Part of a small language model's weights.
Architecture: LayerNorm before each block, rotary positions, no biases in attention or MLP, tied embeddings, normalized queries and keys.
MLP neurons of a small language model. Each row is named by its layer, matrix (gate and up: input weights; down: output weights) and neuron, and shows model dimensions 320-447. Each number is 200 + 20 x the weight over its row's rms, rounded and kept within 0 to 999. A neuron's up and down rows have the sign that makes its largest values positive.
After each neuron's rows, "raises" lists the tokens whose logits its output raises most directly, leaving later layers aside; "fires on" lists the tokens most often at its 100 highest values on Wikipedia text that the model never trained on.

L10.gate120,178,201,198,186,162,218,183,219,207,186,213,185,198,174,200,201,223,154,193,212,190,197,211,148,198,210,224,166,215,196,205,181,179,209,199,194,162,194,238,232,229,211,204,185,156,186,154,218,203,212,160,224,222,208,225,199,183,225,212,192,184,185,224,225,187,179,163,193,197,206,198,237,191,201,212,215,232,199,167,180,175,195,230,188,194,214,229,203,199,237,180,225,205,204,230,196,218,198,241,187,205,202,230,199,235,201,167,188,222,208,238,195,188,216,218,218,197,230,216,214,189,217,218,187,189,194,187,216
L10.up120,193,187,179,164,197,196,226,203,208,176,186,182,243,189,218,190,213,185,193,185,178,220,198,177,221,208,217,211,228,196,222,223,208,177,180,177,171,197,158,195,218,158,194,191,196,232,181,210,213,202,191,223,159,213,184,208,188,203,236,221,191,200,201,175,217,182,175,180,195,210,155,238,164,203,189,198,230,221,173,195,178,228,218,201,223,207,195,196,203,180,221,190,183,202,218,178,208,207,220,195,191,223,225,202,189,222,214,217,204,181,203,206,208,224,195,196,172,199,208,206,180,209,204,201,167,150,204,174
L10.down120,195,216,228,180,174,175,206,231,174,223,182,187,212,226,177,182,200,175,193,237,197,196,188,163,208,216,221,221,212,192,191,198,206,205,177,223,198,194,213,167,230,193,225,195,229,200,201,206,201,189,180,203,220,206,173,213,214,221,198,191,177,174,225,218,180,181,192,196,203,225,209,187,156,185,192,211,220,182,212,196,190,198,226,189,242,192,188,214,184,181,219,184,192,209,227,215,216,219,223,201,202,197,188,190,182,210,169,210,204,192,193,212,194,226,193,232,166,224,180,245,214,224,208,190,183,178,216,162
raises: "ers", "ership", "ings", "ing", "ers:"
fires on: ":", " read", " Year", " stand", "-year", " years"

L2.gate88,176,189,213,185,193,241,204,205,210,215,180,181,186,213,189,187,203,169,219,161,206,234,211,171,197,161,183,195,185,185,225,198,215,203,211,197,193,218,165,170,241,165,194,230,201,191,211,211,207,178,213,186,185,218,192,199,227,186,177,149,184,201,194,175,192,184,202,214,209,202,207,200,206,136,180,190,199,222,183,204,190,171,186,198,206,201,197,186,175,230,206,223,201,218,185,193,222,197,181,209,194,240,181,199,202,213,182,189,164,233,195,170,229,175,177,180,194,195,207,231,189,200,216,190,194,223,211,174
L2.up88,210,193,179,204,206,213,186,239,202,196,196,158,211,187,209,189,192,193,209,174,210,211,241,201,208,204,224,194,228,187,234,209,212,196,192,196,209,224,188,164,209,229,213,253,167,195,226,207,191,200,158,225,184,214,170,196,230,209,172,177,195,208,183,207,206,187,173,222,207,222,227,262,224,164,179,174,211,187,183,185,182,212,198,204,206,211,233,181,201,206,183,186,153,163,188,196,197,197,193,221,165,195,203,198,171,205,190,160,151,186,217,201,201,209,235,194,214,191,172,209,153,210,202,172,151,217,184,196
L2.down88,206,192,219,210,218,210,218,200,210,198,211,195,230,172,216,179,184,191,186,175,178,200,274,198,214,187,224,209,214,179,223,191,193,200,180,212,190,191,201,182,223,191,234,218,159,207,217,240,190,175,199,197,205,205,162,183,207,182,174,213,197,215,196,177,210,150,205,209,176,196,215,189,236,187,168,191,190,221,171,178,199,183,193,179,230,187,183,198,196,210,221,220,166,218,216,202,208,225,163,192,162,191,187,205,186,173,200,157,173,170,222,193,190,237,193,192,207,232,183,177,184,243,196,197,178,202,201,201
raises: "ated", "ations", "ation.", "ation,", "ation:"
fires on: " equ", " Associ", " loc", " examp", "oc", " educ"

L12.gate666,194,220,211,198,215,179,191,200,194,190,183,218,199,226,203,229,162,223,206,188,189,196,197,204,204,187,201,207,214,193,184,238,194,220,184,215,181,194,252,209,213,193,202,198,227,240,198,220,208,176,215,182,185,188,194,157,176,230,164,220,168,188,191,181,185,177,174,189,246,196,209,173,212,188,187,179,207,195,162,193,222,223,216,196,192,172,222,239,205,223,205,222,160,171,223,230,196,228,176,216,158,213,210,246,199,210,182,200,181,155,219,201,159,204,150,183,196,192,239,232,214,191,175,219,204,227,210,214
L12.up666,177,220,195,198,205,208,248,220,202,193,194,238,193,182,169,187,195,180,230,180,225,205,205,213,202,215,206,231,185,195,207,217,184,225,217,205,157,166,192,180,152,214,217,190,158,195,184,200,160,215,216,192,205,211,199,188,205,215,174,171,190,218,211,173,189,191,179,192,231,198,181,178,201,185,196,199,188,184,202,188,237,205,170,198,217,214,209,184,227,216,185,221,214,198,193,226,211,205,230,219,178,190,188,184,200,173,224,191,217,225,205,186,227,221,201,199,173,196,199,180,150,183,187,221,192,194,195,203
L12.down666,202,227,200,214,175,198,192,197,237,168,213,222,189,196,208,228,222,178,196,213,184,163,171,209,191,185,209,203,217,184,213,227,158,207,185,227,193,227,197,199,205,160,231,206,222,205,196,185,204,163,222,192,204,180,182,216,207,191,166,167,211,225,196,221,231,181,199,145,200,229,210,161,230,183,194,236,219,242,192,203,205,199,192,200,187,197,170,198,200,255,201,235,200,207,225,173,181,215,194,215,182,217,206,221,201,206,206,192,205,174,212,190,217,223,195,209,215,188,221,209,192,223,232,213,199,212,170,184
raises: "====", "===", "===S", "==", "==D"
fires on: "\n"

L6.gate823,215,238,178,204,198,188,224,182,216,199,214,202,197,178,180,195,193,210,194,201,207,189,220,194,204,224,194,215,194,184,159,187,200,225,191,206,211,224,209,209,180,226,202,197,179,216,203,216,236,189,245,236,218,238,164,211,206,189,188,229,173,220,222,193,215,182,182,211,197,236,178,205,194,213,202,176,196,223,214,175,193,184,175,203,175,235,193,215,190,169,196,188,187,221,193,166,236,199,193,221,202,213,219,172,218,198,203,211,201,207,156,194,219,216,187,189,194,192,212,183,189,182,181,212,206,208,214,213
L6.up823,217,220,174,223,196,216,208,151,210,183,190,200,220,163,168,194,204,204,219,229,217,204,210,202,194,189,245,245,189,174,184,191,207,177,209,202,189,215,201,187,195,187,204,170,172,195,176,219,230,187,207,222,213,196,158,237,183,168,221,203,159,210,195,196,177,173,205,212,194,214,173,197,165,231,197,191,189,195,215,176,175,214,214,214,171,208,200,226,228,203,174,208,159,183,203,187,183,188,199,209,180,214,233,216,193,205,205,231,208,199,197,178,167,211,171,168,199,189,213,199,206,205,220,203,182,198,197,207
L6.down823,208,201,188,205,203,206,203,186,203,194,209,195,238,187,181,211,208,209,218,203,202,159,207,219,208,170,198,225,193,191,199,228,193,167,193,211,182,224,192,188,203,203,200,205,168,202,204,196,227,195,196,196,206,200,178,205,210,196,211,211,186,208,203,202,215,198,207,211,191,236,208,201,202,202,207,192,205,197,186,166,173,187,212,208,186,212,170,218,215,212,198,199,199,209,184,198,212,193,185,221,192,202,208,215,196,196,213,219,211,195,183,198,166,208,203,189,223,180,214,195,201,176,181,223,188,202,189,202
raises: "\n", "|", "-", "–", "1."
fires on: "\n"

L12.gate757,207,202,229,198,196,198,212,198,172,210,169,245,184,207,204,212,182,196,197,202,233,203,183,208,167,210,180,202,177,204,195,197,181,218,203,198,187,191,200,211,160,212,238,214,187,173,187,196,200,233,225,176,210,202,182,182,213,176,185,222,236,192,195,209,216,188,208,213,184,199,156,203,178,160,224,210,208,190,220,200,209,198,207,207,220,217,188,199,216,184,256,215,245,215,247,203,206,213,222,202,197,196,153,178,208,231,212,213,207,211,176,218,203,190,178,184,223,206,191,205,234,200,200,204,195,210,195,155
L12.up757,180,181,226,206,223,201,166,227,178,203,212,202,191,193,206,206,184,193,189,203,230,198,210,213,187,216,221,191,201,182,193,229,175,194,211,220,181,226,210,204,197,171,220,181,167,201,163,161,210,242,217,191,226,225,177,205,198,214,225,189,163,212,183,185,196,208,175,241,186,196,205,194,153,170,183,150,179,195,183,200,207,204,203,219,198,171,162,159,232,163,174,196,209,203,217,213,182,180,213,193,209,230,208,224,221,230,201,185,193,155,179,176,239,195,178,215,235,191,175,193,215,215,208,205,162,207,183,186
L12.down757,218,221,207,182,213,231,183,210,191,203,213,237,204,159,220,192,205,209,211,225,194,222,202,239,203,174,217,179,186,190,225,205,210,202,222,206,237,178,173,225,226,160,189,184,205,205,174,149,184,226,207,164,210,205,190,221,235,206,193,210,156,248,181,199,191,179,220,155,175,193,191,196,189,217,180,187,176,185,217,215,186,179,243,195,205,186,158,193,198,167,217,173,188,193,220,175,199,180,210,222,219,235,201,212,192,238,209,241,193,183,197,219,196,216,224,196,208,201,201,196,233,182,189,195,168,184,221,187
raises: "\n", "===", "-", " and", " (d"
fires on: " =", "==", " ==", "s==", "ography=="

L12.gate1,188,193,195,190,190,169,207,234,207,163,191,211,198,192,200,207,180,199,200,194,180,202,194,197,186,170,225,191,222,209,200,195,201,247,207,212,215,154,194,201,180,181,180,192,207,227,188,191,226,195,219,174,180,198,181,195,207,212,197,226,174,176,186,210,205,180,194,165,209,197,187,191,174,197,200,241,179,173,166,189,209,175,198,202,199,226,221,227,195,210,206,194,207,185,209,187,191,192,196,211,197,190,203,207,194,186,225,188,212,200,220,207,173,201,143,207,213,203,213,200,223,193,255,169,231,211,199,194
L12.up1,156,165,208,220,197,202,177,206,234,187,188,195,203,208,198,190,200,199,215,195,229,189,215,215,155,192,212,200,200,204,202,193,192,218,213,216,153,198,193,203,216,187,186,192,196,189,223,217,161,178,194,209,228,202,190,206,193,195,201,220,180,204,199,198,241,172,207,154,201,204,147,233,197,209,179,182,239,187,222,222,197,220,219,187,184,191,217,225,186,168,150,187,198,176,190,189,209,229,190,217,177,197,187,212,190,208,156,235,199,179,210,203,194,221,163,193,170,181,217,205,179,145,178,201,189,215,179,179
L12.down1,178,222,216,221,213,188,157,187,198,202,222,216,193,192,176,171,180,167,202,215,157,219,239,212,158,189,214,187,190,181,182,226,199,196,227,179,188,147,232,219,204,201,210,205,241,187,210,197,190,208,199,188,190,183,189,212,207,204,178,202,198,215,184,221,215,178,193,176,212,223,207,195,190,173,194,205,191,184,226,198,235,193,189,195,221,215,191,224,174,208,184,165,204,193,229,179,157,164,186,190,196,170,194,202,182,155,217,192,182,168,206,184,199,206,209,212,172,180,198,158,203,178,213,223,207,200,225,190
raises: "==R", "==F", "==Early", "==P", "==D"
fires on: "\n"

L9.gate14,221,186,226,229,231,172,191,220,219,229,233,211,206,217,186,203,178,203,144,167,226,166,182,187,176,222,198,185,191,179,200,215,185,194,189,174,200,199,213,196,195,211,204,202,223,203,189,201,213,178,207,187,162,188,199,209,169,199,210,165,147,154,186,182,200,147,201,244,239,191,208,183,193,181,223,244,206,232,190,207,183,190,169,218,199,231,200,187,198,192,196,209,195,204,195,211,187,191,173,199,171,219,199,211,220,182,239,241,216,195,194,230,186,226,158,202,236,213,211,234,186,169,170,176,219,205,219,222
L9.up14,230,207,203,228,211,179,200,229,180,208,224,215,205,233,177,199,213,187,177,184,215,199,195,221,193,191,175,204,249,172,223,176,195,190,208,202,224,205,191,211,211,212,189,206,215,213,206,204,209,200,201,157,196,186,202,190,185,179,202,196,179,187,171,207,191,180,197,237,206,225,188,175,206,163,203,212,208,228,216,214,218,204,196,195,193,247,198,206,173,228,199,188,215,188,171,221,202,206,182,194,171,189,196,194,173,164,233,204,217,177,188,204,217,212,164,174,191,217,211,249,195,171,166,207,238,193,176,229
L9.down14,231,224,198,175,226,215,175,193,232,189,224,202,224,216,171,196,182,183,202,192,233,172,198,197,201,183,190,181,180,208,171,180,191,216,221,192,204,195,183,184,233,198,212,194,210,235,191,221,192,170,216,165,169,220,215,186,184,201,236,187,187,193,195,171,206,168,189,178,198,198,191,188,215,210,222,192,197,213,205,164,209,208,179,196,210,222,214,199,198,199,179,209,192,190,216,215,175,212,232,192,175,210,190,191,228,180,180,196,180,207,196,225,217,203,190,174,200,204,206,213,191,183,187,176,195,199,232,228
raises: " be", " take", " become", " come", " have"
fires on: " to", " can", " would"

L4.gate722,218,202,215,214,189,221,210,200,190,203,201,193,182,194,206,212,196,192,179,206,194,190,215,195,176,205,215,180,244,198,227,191,189,194,181,211,226,223,151,222,220,187,206,182,198,191,212,177,179,203,225,226,187,164,194,219,234,193,198,227,181,193,193,182,171,197,219,173,215,224,221,177,215,189,217,188,215,188,214,243,151,209,228,192,191,220,236,206,200,213,183,226,193,210,221,210,202,217,203,214,226,220,286,191,180,188,176,197,180,214,165,195,190,208,171,178,258,214,205,198,210,207,176,217,206,227,222,217
L4.up722,273,207,210,233,212,212,206,203,209,184,217,151,194,175,184,194,202,219,229,196,213,185,189,196,162,221,182,221,231,194,196,206,205,210,201,191,218,247,167,177,211,254,208,216,206,207,215,189,208,160,206,199,209,185,199,184,204,198,171,228,192,211,216,225,198,230,157,196,231,200,228,178,221,186,186,192,240,221,187,193,230,186,186,212,232,194,164,219,181,172,186,222,163,162,166,196,219,207,183,205,200,204,187,186,192,227,228,193,202,220,213,162,197,224,209,181,193,215,208,200,186,230,185,216,217,202,217,158
L4.down722,217,206,239,191,220,188,183,196,206,183,218,163,186,158,211,234,201,183,179,194,220,180,177,220,164,194,203,144,235,188,212,156,197,184,191,198,200,189,202,154,223,172,204,189,199,230,233,161,192,207,216,216,207,179,163,218,195,208,234,222,202,179,221,211,209,227,174,172,192,211,215,152,231,191,191,227,214,213,184,191,215,208,204,222,228,179,215,201,184,181,163,210,176,202,205,182,221,239,203,221,190,175,189,212,159,191,200,185,213,184,228,207,222,201,207,185,219,216,158,217,228,245,204,246,215,231,218,237
raises: "ne", "ver", "ct", "cc", "ut"
fires on: "O", " (O", " O", " o", " \"O", " op"

L10.gate613,219,190,208,213,206,221,222,205,170,194,215,172,194,180,175,173,230,185,200,200,201,202,204,227,163,176,217,204,242,227,190,181,188,195,223,178,177,203,215,173,212,167,196,207,197,174,167,178,212,209,197,196,218,190,193,216,223,206,173,162,221,161,191,218,224,219,204,194,190,233,167,162,189,177,171,205,213,210,183,192,210,171,193,241,214,201,182,166,220,199,206,233,167,205,189,218,156,207,166,194,236,199,200,216,196,192,186,178,209,198,204,208,200,198,229,192,177,183,188,197,164,195,220,229,203,235,206,235
L10.up613,217,173,165,161,209,231,221,200,210,208,189,201,175,164,209,175,210,189,208,197,179,197,201,192,170,169,178,196,236,196,210,178,175,208,152,191,138,184,192,202,178,176,214,186,217,190,209,189,192,217,203,178,227,196,208,193,200,183,194,168,186,204,211,203,184,185,187,204,224,198,197,206,198,191,202,178,178,219,175,199,188,233,201,204,212,223,168,218,205,183,217,215,167,216,182,244,156,166,190,195,221,185,173,187,189,203,182,223,198,186,204,209,220,205,204,186,208,170,183,220,220,193,204,211,231,188,179,195
L10.down613,232,162,205,215,190,223,194,184,198,223,210,200,177,195,215,187,205,155,191,202,184,203,218,196,203,180,176,202,212,184,197,222,242,200,179,194,206,177,202,191,238,150,206,193,190,185,219,204,229,171,196,195,195,139,231,188,194,177,197,203,204,214,189,224,184,221,213,217,194,197,169,175,185,192,173,212,170,178,183,179,182,190,213,206,189,204,198,179,224,206,238,211,194,203,210,181,190,215,209,143,208,214,207,208,208,229,180,235,186,196,214,211,187,185,206,172,207,152,205,176,223,222,198,228,251,217,207,232
raises: "TA", "RS", "BA", "RA", "I"
fires on: "C", "N", "A", "U", "F", "L"

L9.gate115,224,230,204,195,200,189,205,221,188,178,236,228,171,221,180,181,214,167,182,206,223,202,204,195,176,211,196,218,196,194,221,201,188,196,229,225,224,245,211,240,232,211,192,208,180,199,170,230,224,195,186,210,235,196,194,202,165,218,180,207,190,213,187,214,206,195,164,200,187,216,192,156,208,154,152,196,202,192,209,183,175,160,203,216,196,173,205,187,216,207,202,195,209,203,200,251,201,189,221,198,168,232,221,208,226,238,183,225,183,186,184,192,201,196,212,208,211,212,235,193,209,216,223,170,179,229,209,190
L9.up115,156,218,206,182,226,221,187,196,165,199,208,239,167,191,196,202,199,211,214,192,227,203,210,189,215,187,190,204,207,214,192,188,167,210,190,177,182,180,178,229,240,167,218,203,237,229,196,230,232,220,220,228,205,224,159,176,214,184,212,176,214,188,190,178,179,217,191,221,181,217,221,214,210,209,191,211,172,193,196,162,188,188,194,198,192,201,180,191,206,191,218,209,196,211,195,204,203,234,182,235,178,211,205,200,164,187,230,188,228,242,191,201,173,191,193,217,217,216,210,164,251,235,185,221,206,248,196,199
L9.down115,192,241,195,188,191,205,212,184,163,193,209,214,175,219,195,204,176,165,226,219,211,230,197,193,206,240,180,211,222,203,191,194,195,199,189,227,202,182,192,193,213,209,231,204,192,182,217,199,205,217,204,180,196,211,181,187,167,194,194,182,200,171,187,187,171,216,193,213,218,230,199,223,181,196,194,181,181,205,216,172,189,189,226,161,172,183,186,219,202,184,179,227,195,198,192,230,188,193,187,202,192,224,181,223,222,200,205,204,212,198,189,191,188,165,196,211,202,219,228,216,201,201,205,195,252,227,207,181
raises: "ner", "ies,", "ies.", "ies", "ook"
fires on: " part", " all", "ind", " |", " Part", " one"

L2.gate219,228,214,182,195,197,195,191,196,195,208,214,174,230,223,223,235,195,217,207,184,188,211,212,209,236,211,199,194,244,211,203,211,184,192,235,186,193,193,192,206,217,185,213,197,186,237,195,181,211,208,265,198,242,177,215,187,207,211,186,203,215,204,213,201,201,164,229,152,177,232,194,218,232,199,229,234,195,206,187,214,210,194,194,215,204,189,184,195,199,213,214,210,201,163,201,203,188,225,193,181,179,209,224,164,207,216,140,178,204,163,215,168,167,178,184,215,224,204,222,197,182,161,249,217,205,197,185,207
L2.up219,195,207,140,182,228,233,217,184,155,198,225,200,211,170,181,209,200,181,185,221,212,219,209,215,212,199,203,199,204,202,225,185,188,201,200,183,216,219,216,178,218,179,220,200,179,216,229,168,201,218,200,185,202,161,226,166,210,196,187,203,214,196,260,226,199,162,196,195,172,210,178,169,214,175,236,239,213,237,209,167,190,215,191,219,190,175,203,201,217,213,216,185,170,168,200,192,203,218,190,181,155,187,191,202,216,217,186,203,232,188,205,194,189,186,220,193,204,217,217,187,176,200,211,222,218,216,175,165
L2.down219,188,220,193,195,202,207,186,200,182,223,192,173,196,210,231,190,200,212,209,205,225,185,231,219,181,174,231,201,199,200,224,201,164,198,206,181,229,217,217,232,220,212,175,190,223,167,202,219,203,200,214,207,174,185,242,199,196,186,194,195,190,230,187,216,218,210,191,248,194,192,198,198,212,197,180,229,165,198,203,207,173,171,183,187,230,194,165,199,186,185,189,238,214,176,199,209,212,173,208,212,200,187,184,208,214,190,167,193,206,204,202,163,207,186,215,196,244,234,196,188,193,193,219,220,208,215,196,261
raises: "ep", "St", "aff", "oke", "ro"
fires on: " St", "St", "st", "t", "-st"

L4.gate583,178,238,223,189,209,183,185,185,175,216,198,229,184,178,175,179,183,202,195,236,171,192,214,212,210,206,169,175,192,224,180,193,218,200,179,210,201,274,179,234,189,211,198,169,218,207,224,190,168,220,236,203,171,159,229,186,180,193,210,176,211,193,224,219,174,222,198,176,169,225,219,199,170,205,214,232,224,203,224,205,205,212,196,159,238,219,240,164,213,192,158,238,216,203,221,207,197,214,218,194,186,216,208,213,199,191,231,198,199,231,220,229,216,224,187,205,163,185,203,186,230,166,166,206,178,182,173,175
L4.up583,208,203,145,238,196,181,225,217,201,205,192,169,181,212,196,189,197,209,157,236,199,213,223,177,230,217,240,222,179,172,191,217,210,168,172,219,209,236,204,175,216,207,205,187,240,199,144,192,166,228,206,207,194,179,211,211,174,201,207,251,192,195,216,203,233,206,203,168,194,197,185,185,206,183,225,221,200,212,201,243,201,227,211,204,185,184,199,202,166,179,204,196,204,241,183,223,206,227,204,168,193,223,212,228,210,171,221,164,182,237,186,222,213,186,181,192,197,178,185,204,199,208,224,206,212,182,191,220
L4.down583,197,200,203,220,220,181,198,208,239,184,217,186,231,196,216,196,203,194,173,184,187,196,173,195,206,197,195,199,200,172,232,208,195,165,220,189,210,179,204,216,198,212,203,196,198,177,217,183,169,212,239,228,220,180,187,195,195,169,206,195,195,174,185,221,180,190,213,215,183,239,211,180,214,230,247,187,144,195,218,248,214,209,208,203,172,189,191,227,131,199,214,199,193,216,171,215,180,188,187,205,184,221,191,211,214,168,182,190,234,187,178,187,197,188,198,222,202,200,218,217,191,217,168,204,252,167,179,206
raises: "tt", "yd", "abit", "yp", "ours"
fires on: " h", "H"

L9.gate410,188,178,195,203,188,205,198,205,188,165,218,210,211,205,181,226,184,223,191,203,230,182,253,206,165,223,221,199,185,182,215,160,205,247,215,205,217,208,177,211,208,153,198,162,194,171,220,170,206,175,200,194,196,172,179,214,186,171,213,216,221,200,220,217,209,167,206,177,222,200,149,199,168,208,190,194,212,161,231,187,182,206,207,164,191,217,164,174,236,179,171,198,205,185,210,186,182,216,208,213,198,208,238,168,216,174,220,198,202,196,172,208,200,186,222,222,162,198,200,196,194,208,220,198,215,196,203,187
L9.up410,184,213,157,201,217,202,214,238,196,175,203,183,197,168,198,217,224,218,212,163,224,161,228,186,178,227,196,200,237,203,196,206,232,232,189,222,210,169,191,226,185,155,206,233,215,178,184,225,190,167,200,146,212,197,227,228,190,182,223,202,218,206,219,223,174,204,222,231,199,170,170,189,193,190,202,212,203,177,209,181,227,213,230,190,177,177,185,220,217,186,181,197,229,181,207,182,192,211,174,185,191,213,183,195,192,206,180,185,235,212,202,220,194,186,187,217,194,203,199,221,204,212,177,162,247,221,182,177
L9.down410,172,161,113,218,186,193,190,225,155,201,171,204,210,208,179,211,172,233,195,167,222,213,221,200,221,227,188,175,231,185,178,211,172,207,219,229,215,214,206,183,186,185,234,220,199,182,208,162,211,219,174,194,237,209,225,182,188,221,200,185,190,199,204,233,185,204,210,214,186,216,186,228,181,223,181,194,213,230,193,177,209,207,233,211,223,210,206,198,217,185,217,224,203,181,179,177,215,184,203,207,180,214,161,175,210,196,207,217,187,158,206,173,194,226,180,186,217,191,193,208,209,233,213,175,210,221,205,200
raises: "8", "7", "5", "6", "9"
fires on: " (201", " 190", "–201", "0", "–200", " (200"

L2.gate182,174,202,192,204,196,194,174,220,184,192,184,175,198,219,194,196,198,195,175,207,196,203,187,205,203,198,191,238,211,198,253,165,183,194,206,219,169,219,195,186,167,170,192,215,224,201,226,172,185,184,218,210,235,194,224,195,222,203,193,212,213,217,183,197,217,202,202,234,166,194,221,192,252,219,208,200,230,213,192,195,227,185,176,226,187,198,223,198,232,230,193,184,187,223,190,191,202,188,209,184,208,213,196,198,209,206,203,259,215,185,241,234,168,229,184,204,217,200,202,202,182,204,211,194,216,188,164,223
L2.up182,197,204,176,161,189,214,219,211,197,200,210,197,205,169,166,206,203,210,207,203,214,235,186,200,212,186,206,184,196,186,206,187,201,180,179,205,206,182,200,213,178,198,183,216,195,191,165,200,169,205,191,166,217,219,184,230,227,200,190,215,161,189,187,184,229,185,213,211,196,184,215,214,194,206,191,212,215,184,195,229,180,198,185,177,181,204,190,176,247,197,204,227,231,246,204,225,206,202,164,226,225,203,188,185,197,212,178,225,182,147,182,225,228,200,220,233,211,190,220,218,209,194,194,187,189,210,160,215
L2.down182,201,198,218,212,168,193,212,169,177,204,181,215,213,207,192,186,201,158,186,213,209,203,205,198,150,233,206,229,165,204,197,191,233,192,213,212,194,198,181,209,210,189,192,227,204,230,187,211,158,188,188,184,217,206,203,227,209,183,154,208,184,204,195,210,224,200,220,231,183,172,222,186,232,160,189,191,194,216,207,193,211,208,169,204,199,188,192,188,207,183,219,217,194,195,200,228,189,219,207,199,227,225,177,203,214,237,201,199,197,199,186,220,229,210,189,231,181,194,197,194,208,237,197,173,202,204,177,185
raises: "A.", "C.", " F.", "'", "’"
fires on: ".", "ius", " A.", " M.", " C.", " L."

L9.gate119,254,187,194,170,176,200,217,217,200,185,230,194,198,192,197,188,190,212,219,204,217,168,170,194,194,193,190,219,214,205,185,237,186,209,228,181,216,153,215,210,192,226,218,192,200,162,216,190,204,203,205,215,226,233,193,211,189,195,164,178,202,224,192,190,217,193,234,192,179,189,223,247,210,207,170,200,152,174,229,168,223,201,201,232,195,217,185,187,184,220,209,172,193,190,187,194,221,184,167,190,187,192,216,192,155,169,223,205,177,173,165,209,193,256,196,194,184,226,216,160,158,178,171,182,188,187,171,205
L9.up119,205,169,188,203,202,193,231,229,208,201,207,219,204,205,200,202,204,197,200,179,180,174,197,177,202,193,227,187,210,222,169,233,211,153,215,156,177,194,219,218,216,234,212,201,177,196,234,195,184,188,200,179,190,202,210,209,186,211,264,167,224,188,242,182,214,190,194,182,161,230,235,212,188,203,194,227,188,184,197,186,187,189,214,217,186,224,151,199,209,212,158,218,167,191,190,203,170,173,216,202,200,192,196,235,210,198,188,189,195,231,204,155,207,209,211,203,197,243,213,194,194,160,210,178,198,194,233,197
L9.down119,192,215,150,206,199,181,210,180,200,184,263,208,195,189,179,202,214,180,210,184,169,214,224,205,196,194,210,185,162,196,204,242,191,149,202,189,197,203,190,218,179,203,225,224,196,196,210,206,173,180,215,204,175,230,173,181,203,218,184,163,192,205,192,190,206,184,231,190,223,169,215,207,194,237,211,188,164,179,171,219,222,218,174,232,183,205,178,229,170,207,184,219,204,196,182,212,215,166,205,172,242,182,178,210,211,231,174,202,160,186,213,164,205,190,192,181,210,203,200,153,193,204,201,166,193,176,218,167
raises: "hern", "lear", "inem", "urrent", "ertain"
fires on: " C"